{"num_hidden_layers": 10, "hidden_size": 512, "num_attention_heads": 8, "num_key_value_heads": 8, "head_dim": 64, "intermediate_size": 1344, "vocab_size": 30679, "hidden_act": "geglu", "norm": "rmsnorm", "norm_place": "peri", "norm_eps": 1e-06, "positions": "rope", "rope_theta": 10000.0, "rope_fraction": 1.0, "qk_norm": false, "attn_scale": 0.125, "bias": "qkv", "tie_word_embeddings": true, "parallel_block": true, "extras": ["capped logits"], "init": "uniform", "init_std_qkv": 0.0405, "init_std_o": 0.00907, "init_std_up": 0.0405, "init_std_down": 0.0056, "init_out_by_depth": true, "optimizer": "muon_variant", "learning_rate": 0.0111, "lr_mult_o": 2.0, "lr_mult_down": 2.0, "beta1": 0.9, "lr_head": 0.0203, "max_grad_norm": 0.5, "warmup_steps": 200, "schedule": "wsd", "decay_fraction": 0.596, "decay_shape": "linear", "final_lr_fraction": 0.0, "batch_tokens": 65536, "max_seq_len": 1024, "doc_mask": true, "train_tokens": 987700000, "max_steps": 15072, "dataset": "wikipedia_en"}
MLP neurons of a small language model. Each row is named by its layer, matrix (gate and up: input weights) and neuron, and shows model dimensions 96-351. Each number is 500 + 25 x the weight over its row's rms, rounded and kept within 0 to 999. Numbers have three digits each. A neuron's up and down rows have the sign that makes its largest values positive.
After each neuron's rows, "fires in" lists the words (lower case) most often at its 100 highest values on Wikipedia text that the model never trained on. A number after a token or word is its count.

L5.gate25:528479504525519491494504462544504502526496482537444487504455492502513497502527481459481503486516492499495499492513514508486534502492523520488506462474478497568468485468527515509488529506518515466519482485521530457520507459519498494458498480481493481506500501559541516528471499491471506530534481507523493546509561489515500459536512445525507489527520501467467513521489521508446483465465524513499468522517512437477484480525493496488436536560521445514513519505487452458503527519488476517488521486497485510487544475509442493515441513495475533567516540477532572470457521530492509475468506476488499487524487508528476518511550500523507498491514517534467471481514493500495524506471483498492511483500533485517477529489505540478472511543475451480504485504514503473503508525518527
L5.up25:530480524489498473521505454510548509505516494436492478490525447501521498533465510504506489485547474502474457505543457486503509487497529497525427516462475496503493455469526476487499487485504483491511488511493457438523561470464509503457499509559517536555515454479435528548508473524472507496533511501531496488461496480519490493487508505472460490524495508480528477474536480506422568473477504475491537485543486514470545529501488493519465462484546514495516498498517517483522501494522539506495495483472504502525467506486543512498522506513483504494493528459523506516483530523500472517511546497495517458485485462544489489505534500476463491478497546480522504540485462501475511470511486473497530511506461491501459485510558497536477483513479460478449546494457501484491502476493510
fires in: "s" 27, "television" 20, "tv" 12, "tvxq" 6, "the" 5

L5.gate23:567521516514508514495508476507491451526491517476494481498497498498487501521493524513552546460523491445526518509492478504468516506528500482476498483479535525451512517505531517506529472534521482508513543468515497497458470514481505501521498516522522467492498513507480451490514471491490499466490501467475505499517476525541469480460468505490516502495548534467498475494458539507490475505511480492532530478492539476503503519503509494483488493503485492526559449505513504477519494470515507521480483515477516508525497478467435530522536464484447481462502459498454491472525499462476521536493496504509509482508539488544513478514496509520515540486485499544547490499457456528448490456487530501495494481462546515486502501519498503477509459572512480483508479513554511506520467513496475
L5.up23:464510498474576571487489512494512485479497520517434480522465505494502498488486549473450489471463489495501460514508536452472468530500478507504514500484520464510496487489541523481447463526519527521511517493504496488519495516476485517520495506498478514530496512521510481493461474540467528487506480463487473525501442515511510542480489510471489467520496485464530485436505495521525508493538489497505481511479486508479490531526498499481500520500486528474501551477498469495489476441514497500532503544537527479504535511510499482530506468473522486488493483466485485485479491528515502503480496472514484475519529479522506515556499482521505475517453516490493506484504488539503497537498476477489507484471541524508465442556501489507525533478441500518538556514487481486474495497527457
fires in: "made" 45, "with" 15, "making" 12, "make" 12, "makes" 5

L5.gate558:464515530481515500505513514502471499457539501501500481500485516493486547510480499534491501535530514525492551503480471457474512515542475490556504453517519490505493508486519527507538475551490502447508523476502481479514543509513472505489430528506443508507517502484505513498502456487492490550455468503501509492512481500475498507530530488510587495473507512506557483519513482492497511499492514506479493485475508519516537472507473509483477475517514526558475485488456487493482464442487471519499459511478518498521505477482428486492529473417511516517535450495526454511504481487553563477546536491460553492460481524505508497528488538509513496509464522478508493553536505557484513512502509524501542494502511468478480538528490518521493509525556491426470474526544491492510509500556481
L5.up558:462484571454541541511508548506505520490487490461510527510471548526485483490482490515479500479506475498443514529484511525471489518499528504487528517481487501468502499500518484475488516492459518524506493507497493490508499467509531513467447495507528497478545485525466523517508510498490474503460479486492460501527539528491487509492451510473544507518502463513509495490503544518502496506487505502458468495525483507522481483526509544521463501476512537531517532460518476504509515542467493490493514549526483527526538457522528488536535454470466479467476503504490482489508514431503509478502467469536491530523458507498491526506493452444530529548517472544493514544428516449502476520492495516516529510493548491494455434480462497533517517530473520493460508497504515522510459490523474
fires in: "with" 39, "follows" 6, "details" 5

L2.gate838:533516486482514478525496477521526533476509529470454485506491453515517494500502476467485487533507495531522465487520486532496482513478491458516485485512472515502464516524519503506478509536547485528538487485482471515527482497511495506539539535478505498479488507510494505477521461493517470532446519507474474474475475527510473500490489491525485487476484504466500506480531502505500495495472502477501483539478499518471490507498539500504519480488510523513525448521501519477523471444487529495510469464470513499518492536475475544482508563472542469503485534498522500524477498480485492495509553460470511517489497522487415518510518459525515439479484504492473477514548470523507485468542506470527490490522476512496492502496497503542453502511515494484547486541531467489510489507487499
L2.up838:534479485525510509480511546492500494568549486486496530445502480519500516492480487536478456550496493521489488506538504497480475489516487466483491533506507488452494532539506498471490509477474498497515467501506475523487514518478498464488519530543488502479469523512485511503539490535518469485485504493491517515557506484514512496502515489486473466491474461470498549493522529482551519484488476532501536474501506513562509537496457494499497518497466495483516520523491505509478515511510474503529513532525483488458475480518491474527482530495512518518523498533479497499444506504555459510531505495502468488504522485512536513480468497487503493470546502535508477503476525488527489499498495496538496494467478479487516476471504518456497493528473510532501489527493502509492493485520518
fires in: "united" 100

L5.gate1130:503544482506547541486521482501491514479498520485487513468495506501548516508516476498549492528517522475536520512482525498506514474496493516506481475500462450545485475472510494504472470527424490528501524519508507480506463471524536522516501498507504550517490494460460499519516484467489483526496507498506474511502526540495512476536485539507504516446496486497544466488504472511513466486441532505514529494499495526473452476454483503497485439480496507460508501503489486454541511517500470495491517527512486485496507483504471504480532499513478499527527518475517486510532507456503451506443485530509464498500527464497497532497463526500478543498465503496492528490452495489511477507461482458495525481521461475478495493516495515520511494505474465575498489515447514472487526513490511
L5.up1130:536530529522483487469500486492485477537547477491541487461524530502496468522531496477471518529493514500509516490503522486478489492497493517516489500505496485485500519509519487489472519479522497514470549512477535541479477520489535507504525491539440481536503463477498486521484474513507493477445501493505531500515507528509509511531525479522553467551530506466506463510498484485458530485457525507533462499464496549508445504550495544480488523484506525513508531509533500488503511486521495517486488457479506498474524501498494526500519517450491515528490525486478533534456502515530476496487484470527468502512558474485528539512502511520513509478509508490529534512493544572530503492494513525500498508515477448510480485477502540481512529520519542508542520491515500482506525481448471
fires in: "on" 61, "from" 28, "in" 6, "at" 5

L2.gate245:516476476491477469477514509505506518511503492490518487489517463549499486519523500497520488480536483494450558508508485486504496524523462502495508529487514487521492515485493518516504472508469531494497486519529445470517518540516524489502466516421498459514501515524518511508501513499567468523475520511492481454540510527491466468469464486466517493449490453487494495494428487464536485500495523501492489537486511507525502504512453507504463521542547504468493496463483512542520480468526500484521481518464513489507495509478475548487494521506481519492478511499496496492519489564524477446513538475501522476501509515477500497507478519528482452512490474520462492526546502493505509511470521503577494521496534499511510508530484530457492512499514481523471486476525514523543531488512472
L2.up245:490510496490531480496473483506527543525502523503511509511487508500507507506509519524492513511532531500500521516536544531509490509458524505456499495534468513467482500489504513524523487508514482487515523508499468505527586552537487469529503496523503512504517521478532512442490486512485465465523484503495497484513498508510504493512498492522522486517523491531544534507520513499465494557489511488478479495537502493546533481511454507496500527522451485473486509470489535493497451471509545480497467481508508508486500497514520505525482489505489501527504495526519526510512498499518497513539503524509496518490479491467548479528521505476493447450521515541439486521475524520513522484498491510522462489494506475512520520535509513447506522508473483535483474509478516509505480432467464
fires in: "united" 25, "not" 12, "goals" 9, "goal" 4, "name" 4, "athletic" 4

L5.gate1071:508485517481508529534506516512468496501470462505517479484447470548545480473500480510466510504517511519505526531504527492501490538487491482478458491483480510522454529496465518528543497501500497520494524479496493499515510469514432538514462486523472492479505498462518516498486516519470481456490476520523487487484501474535492446504469526492497525518524518466531449464532506485453531500490522512524523474487522498466536492522466510508466501464543480493505471455487465498509492498472500471521503491508529504472531499511484498474480517524485475494484469555519499480458472549468469491520484496550554517473526522537475505473521493499545508485518535506475544506505492526444518483527503502488502499425474520473533506531493504500497570486515481493502548463495505507494491503515539
L5.up1071:505470487504483512437485499456457506529484474521496509494483465482483518494474524473520521491515486507495477522509496481491437471524488512510474523460498515523497472482509502501489557506516503477481498525531513499501519483529535489490504538500540531510460460472470505482505519487443570467513553535525459461437485500507501493501537483493508497502522490533481464470529484470516495522493513519512516540477489458508532473482495510463517536509525515492459475525532481509529495474523532559476519497496481510515511463467512503543505535541499491481523480501550466476514484472470489520515491504506538519536485484481547487476526499514475488535486506540530469484493473481435512525466480497482482520459514521496510463522472507499499491516520521531521457520563487470480520485514478
fires in: "2014" 19, "2015" 19, "2025" 6, "2021" 5, "2019" 4

L2.gate0:504482485520513477531498505434505465495504480494521526480501487510535512451484505476509523525545508515491481558486523494504504502523515508453449519506527498489508548497489473503526498467520487522508464481493482515483490560471513526536486520513524509502472526507501496497529475541510507524521511481471496549529496495480534471508468467499493484468478463475539471499452530484510552504482499554540501474525520517499469504496522476509526451520432456514535498471495483523506517483542505533499479466459505496497475507484491523485518533464517468513522543481511529473496464492480529502475497509461506527480483497525473489445553478503468510497502444514516492473525485444508468481497495516520528475513486505487512489504530505467471509496554550521510504511517481518506494531470550
L2.up0:548506482512487532497513495512516515491515515473441493474523530505486493531488478517487557480478517484511464538458504508555489541524505503485518457498515421508518543495476483486492532516476502486515523511497550457480513497511522497451481532469481515454494493508499461530492508485514536549515489500533500495514484512488505497454534498494459513511475489521555502505457524549499459541517469510506500451465540534459528492530518527498479519514463510517479495471498511478516485467529526499491506460475494534525545475498514497541548518524516498487506497459515512520446522440528522508511482456518494503538519502546473472471505538538463479527502496496516478495499487562545493535470502492494483483498506481528489477476503509494514530518509472483492468476511493474491499555482515
fires in: "18" 20, "19" 9, "16" 9, "14" 9, "8" 8, "20" 7

L3.gate134:473446518523508478450506478478499512511484514474454525529472468546511520505572473510509462508481464514494472559528512495490491524501461496524527509512526501482472547465532560454493492486531523472499500496515538495529498470505489496478458519521508489553502528484476458501483498501513530526579508500473499490526522528527487488541476459475529512508492492460509520441518488505503521480502531539484493507462532517476473513519522528524449542529572498514463497486498541507527487468569422536532515507501487478484482470490470519512482511538520545500486467498476489495533483467507507504526521474484484528512511487470511517485535526501519500427497523496474525470491479475488514483526505452494505461528516480504528488461527496501515525523485507490475520495509488495489517524514468
L3.up134:500497439493494551522488506472465522466508479523490477491488487530525498522529520482488399507515524465476489514505477496490523507508509512552507513542531498541523519480495516462553467475488471511476478513484514467464532468502524520505532517525454481492522548488462519522459494501518540515525519502521490449513469473572517458433508480539475562504489469480536467496504506497457470491475477494513525443449492542470500517513503485469486480517487512504529452472496508479536475504541487531504485505510496551498508487500540546486488515502518486566495447460540468496522498485487479474536503502475494540493512554495510489506503527528507468450496504562490486471521475499534497498545556475505478497491489500510515514526516500492521492538470502497545470542516484504520516474492489
fires in: "s" 43, "signed" 8, "recorded" 5

L3.gate981:455484528520498524454484489499520464497549494507515475503527501497501496468501489443507487444494518478470533488537514508523509493543446480514467477496457545479463514489520503476484518455455503523486475532472490532494526463528511499495512516501508471522475459490520495464549510488492445525469499480519499503550481472519452494529460545507551509505497435520516528448498505509484559520509537469545514486517515548509482499500448505478518537502507514549480515492522475490497518490496505535561488495473534493479468488490495509492504503448490470475480510525457471476506480499525490496495528480492527467505485475487514485481517461496452485521560488482515500513521505551523502468527557536482467449507490472500542493485510522463510507473486521521474511463532468523504485488493451
L3.up981:506492529517484489454487527494516524453499491497465468490528530508513509560503464501506486487484464516461516498510497479494518496484509519499496446508519489508474494519499470508521483497493523444458536552504469526505529480523535456456487493466486495523487481509472517498481515478449535493510490506479439520529544498488477496527521471505505501503497528492530528478543435459444517500486511449476501539496520469538479460481488505508493487519493514488468499513515516524488459499505477520497496573497513497494471473506492518467490453520525476516504495475485531471513482465488511467474515521519468437443482536519519508493533493543483504525512435523544446516524486517509514471500522497545509489545502516492469492507516506477548501491510511489506539492527502509468527510461490
fires in: "to" 27, "of" 8, "on" 8, "a" 7, "for" 6, "no" 5

L5.gate1045:485506490511497473496538535490502504493446521504501471551489539512506475498518497506488488488484518460487497500502501510538501546498505532517508516496475478476501491522497502501518503461499504512492569526521509533494492519498540492509495505488458505535450455522462488489529529479498435485504526493515448500522491465530481515503475449486484510513527510486464495501479485495522534514539477487488536481485495521499490530511480519491513493503495511492496518484479509509524531486506494502494490512531508479500504496499521465512535499541519484489470516469474478504542500517457511473467502509529533559485495479463517508499482478575477466480475487505511473497496492479528520531483511515528477535491533498491502487454537485486556473517499515501511501515478532495508528550501497
L5.up1045:517529473516471485552491506484535479504552484502476479478519533542507542502486467518505480512464511491514501471478490521505511535497502551508508502463528507515513509492494532481508493483462486509532514519484549500471512513564462517460493506511497499519512506476503488492502474468468464476478507498513465534475504486507506503472542515482509513485490476521530502511531502464496466530507464474551433472488531498479478513536458516515450449504511499507486480509523527504513506504493458485544534538478516471527447469518508496508475464518531504517526429489509505480460480519515511487468552492507439496467466496478495543473501496543523455510518502485501526493526505552496515483454478501510524483528457459493456489538542470517543469484550526447495496505516521471492506518544505
fires in: "a" 89, "aids" 5

L5.gate541:537603529485510478521495534486510525494489551521487472524482493511490521496475501496451504490520465490544497527497535476466502479523496500505464533467494538478504477487484516498515507449533496524495501512492523500476506544472504503543512467480514495515537484472483500512520491485508495498529479517483446498498463471527505440519506482516466486475505474480470557510496504535479521515474494482500504491557469525511519557488513532528440486500450504481551456437527492522533458502471499500481499500430515484454490516516507496559491515520500469511522491519512489490533504501519493488484526535527464517470495483544487478470487540481511489514494515507495464521501509495515504473504500472504510485547427529538529445549525509503522526528493510487520512500520544530469528522454508
L5.up541:478501490519507495521490503491508484474509522519492502510517475485493525518505473488497489480491502543516442509493516544456452518518495505564519541526534488473501509495523488485499517516528519501516468486482515533516494475466469526501506484546487512509493491530496508530486484523504533476458476493498481531487500521488541495484513474496530507500546556530512464487434469518521493506481486490499523511502466507491492550517513477490530547474502474520513531453484494465485496457484507472489471482494443518523496540472502488482522505523518507470466516429503456546543537509499455506555469483505467495496530482494494480515516497513474487493529491491499536498521504481464497486493502486517496491467483499504512532555553539502536570495512485461527486466504518536471542483516531
fires in: "9" 40, "8" 30, "7" 4